Part of a small language model's weights: 48.3M parameters, 8799 steps.
MLP neurons of a small language model. Each row is named by its layer, matrix (down: output weights) and neuron, and shows model dimensions 517-612. Each number is 500 + 25 x the weight over its row's rms, rounded and kept within 0 to 999. Numbers have three digits each.
A block is one neuron, or neurons of one layer that tend to fire together. After each block is what it responds to, as a language model described it from the Wikipedia text at the highest values.

L4.down434:493556506471518501463484532502502445508521484501530554499503509543511498514485500477485511507518511511523498486512503527485519487471509485475486478482502520539450452503445511532474482464520499475490498553473550499502499484515477505469502505484482492486533502480487473524523529481499482487
L4.down445:500502527488473488505540505529523478470459490484524475531445485516482488476520521503551449485475432453507527512544489479476507518471478506500550505485504486460510480499470516506510536498505520520505525490502496497478520467498436505521522505450506527511452494541519478487488479522494479486
L4.down716:482510472488503462547484472460524544502462491500486536490495505530469502480546477471520493531508500490533489487512470504499499516514460508526553485458510545478503547506499458460487517496508503494508498514548498465508477449505506547545558490504490493508484495482527511469471484536473519504
L4.down929:444490518545528498523476490507513539477508527516483494509538503518499520505470491471496511512544518517497491463496514514544519540466528499547548532511487497498531497468476468482469525511496500476485497512496524499490537527533498481497477490492480527488540500526534486470503511484430518509
L4.down1488:510486470489475508492513471514472455535516494535505471520544500465511487516471496511493509524477472492463567528489487520530473515520529520526529517502495456482467467485493548535488495476497491514498476538486486494551502486511501486486530519519525488504505471509486507503500489447500493521
L4.down1593:470510515480504519526494476495469512535525509505485470501466485500504533472509532512532498517519497503530524505480523528528526473481496520507534504483486540499491478510507484499562535504530496453503453492468494542484527491493498496517489485546477485482494498497496489502521479516470483510
L4.down2587:467542492509502497512454474517503501494479492536480543514514517479528548515509472509456525495495454483481524512519453488522481504506470495499511526522464502458508493543523514476528520522497479473471482525511535445509474509508486534498499532549444492516517501526484511483481513459479511494
L4.down2809:521472493504511465527501494475508444510505513546477482502495517499526507485500497497502486471514492514547491501536531506472490489475493440512495492510518500498468489508503489506482491481498515469502502471531515462498509449549460506478489484500509470514487477490524508447501448513540444526
Description: Main verb after subject

L3.down408:492535505506488496497475459546476566460484500544462488523529481542478533494509514506542492516523493503492486503480464466528491473501495491483545497510524481502494492544547480495520537466505509496528520470522485505452494480448458514493478514499492473505551486491551496500541520517504478497
Description: Clause-initial subject pronouns

L3.down1218:502540514500503510500510480502529534464432521536492478514528494520484543488485497521522472547494476486499551516516515493481482502500471512488575524482502477482495502563494542495485513488501464499506519520545480551495534506481507503522539505525471528514511476513543495504527502517518500469
Description: Verb completion in narratives

L5.down214:535478449519517517503487516522498479491532522505467487479476488462517521520514497446493472489471486506479488519523493519491479500501477509499481507497482449499506503473508495482494479473507543457501477509521505469448476483498540540528515507497453528485492500497503493508510471506470501539
L5.down340:503512486503463498524492482497491482507516492501498513512478470512574504511488502494452488518526491502529518498515462524499523481507534505504543472461487506543485517532453499509494502480512539510458502486466455488462445512510507573478480448526484580458499544506507502499527512489504497519
L5.down1256:522516484525478500517512527443487529464505459502492506494494524469486505513513468510518497482519482489531494490504508535508532487477475474485524531512496489520506495489478493491460478491499481497501449530545490504451477500453536560495509509515495486483468470516504539510504487530456494480
L5.down1600:513520480515461508491496491535476447481502487501488533505461487440496530520517480488496513496498460466519486502488504560522490509495468504480575545484441514524477494484500470505490480480537534490488498475516507489470484539461488555499507485556496491499494532498527530505486489517480491514
L5.down1644:522472485424520510495482490530517494486534517491536476497534499510491470488502495513449523517458495497481509509539489493480470485513492475510461515517474463500477478510482516508494511498472487525534477482499546505491472506477544503502479513518551503531498486464465516525490448481484508502
L5.down1730:524463520537507480530499518510543478506525486508520503500488519482507483518464525513459548502496510519524480534539488525512504468511472482466515517509460488484486550521508486479471486517523533449494485500496497496445449507489520528468442506487487503520493517504504488476498449514487443557
L5.down2136:469510515503524482506513475454465490461462469473496479496504532536496519512535491511535528487499476509530517537522497483508493487507472523553578468463483557490525494466451491490499468497531500521510477504480493508457520503518513509542516468458490548518490500499503470458522495509535469461
L5.down2710:507528489509475482498488481518471484480453494482475501495487479460505519535495467484484471496533483510502507485514501517484507476493484494500555493509478481523466471481474461442504471474501561463500498473516496479464480490468515577513483477503489500499494553508542499460491483548475500543
Description: Verb-stem start after subject

L4.down98:520526501498471471516493457493519468439488461496481492510491527502496568508479547529508483479486493471517537492519530500477509491503507526529516483480497508525508475538583508481501489475428475502508465533496447532480506507465525499476471496474510507479512531488499466491507546521514495488
L4.down330:531471496500502473482525512478493475506509489542502444499498509513530464495497554507508559547491488560509518513559503515494515519467494484546492500463473514513475505490487509488501483509466489508452541461551506543505467464514475492494460493511482525502480511473487486512514514459506488481
L4.down1076:505513496464546474465509481479465493503466540504498503515518464447488477490502492471513472477496491488462523501477478510481451518484474471514472487482532510513480514500456495522471478554484489495473519560517503470511479499470478465489471520463503485498463518520529440525450496471532482526
L4.down1192:478502517486504466511454493481490484501500515532526502520443479535475504446464515480529504504504536518499512516475495510487499489504473469473508503466512503482530547524508546461451472492504469484542468501569487513475485503493474505484501482470526505463529465495492443513454489508529447472
L4.down1566:444468486508485489512545491513520507450482489449493475493497497499465514502498524537532537512484494481512530463531493493493481495516524522489465489485452500494509467513499545467476485510503474501545501497541486462503494483487512517460498514486492494493477497522519477456472482513498542490
L4.down1958:541511459480524494506497489493490499514498447525488461496479456455463525483533515520490482521535489511493499468516454563517519515533507556523472495480526506473502499537477486478468460476471464473521546520515500525517500518532525485523485480485518518483512470461512514513484506530491469489
L4.down2149:484474506531469477439505555534502490508528524497481482515523507499479496500526503517531525528491501460486540511527470495465489511503492512516537493488562487524504512532508522487496504531495514510454496487534511451478534499466505497500505480509494503519538514501500529525550502521513484457
L4.down2575:501468524502523473549505527508509531508548494525467533445472463486483514559476485518505505470542520488484538520527478515472490453476486507515471472509507522484475517492449510481515478524478448503503495538461496489499506510487480482495526511496474514516515510529505483471515502496522541489
Description: Digit 5 and pronouns

L5.down364:489484501534491560472495503496457523512535470452534453450512493482515512482464526513470508462504492501492536473482473591480525510511496485509445504499536519504504486494509505513498454491528474480515480479480509504503517506528501497517471489502487520501543512479511480517475546540521471493
L5.down533:495473520515493483489509478473524479499484485527497538506509523495548497539505495483449506494540472542487536496521467512542453536493520488492458548518517492486467505457524464469477494480500511487497501503473505544469509514469455483537492461477465496512485508495505497519524439540457489500
L5.down795:502479488505469542468486486509512489485494496518513520478513468527480518504510499485499522509505495472524527530502523488465514474515516530503484476471461492497466509455478496495471513528528475482467473518534508503493460466502536470528538488502476530510499535504527524500477470453500479501
L5.down1219:467514532461528496500506480503471485482524483489511509503472522475466458522491495519487486465513511482534498502533489523502477485509466525531495449541483470525478504500484506541534462500493481457497513508446499531480480469534454494478471515488501501452479552490464511572498529462519522507
L5.down1393:555484517493516470472517503496566537523460511501533519488483515508504460460476532513540518461516489498506508480530488501551495485460519528487389486539510542498511513493479485502538471520536477488478493554525469487516470475511417520492510479530474520550480474484499524518488530476536483495
L5.down1885:492507521504523528463485473524567507482492476485517558510490467491514497506469489490532472473515494486524542506495494495514492489518526524505495494486495487494479505485530535484521472517479518458454495469491508522487482528509505493462484433474539477467479513510469533528473492505467527506
L5.down1937:495466518470463457452539527518501500461477521500459530504527503509487484497441509472466530502526524496462513507493538497492493497463498513469495487497483490480497486506507477515513469482487481459521526502524493487460506484470508499503498528547407470471508480535521492471491485475498487472
L5.down2091:492507509494498499502473513509508477512454450492463524507497513515513540503476494524496528518484474491544484472504517544502479545520523499552474493470478504506523510503485467464536449425511484507497509497456480479518513501500495495478515503491518515530463507524504444450496504497478504506
Description: Digits in numbers

L3.down1999:521493515499565487502519532505518520507510507509523503470505522474496508472505501516501456497556494532528492518467491520514508439501522464518633475517501504520509516494507494503534494517518501495532475479484523480495516515456484493462498497526472517486464454535500500514466527450532486450
Description: Paragraph-ending punctuation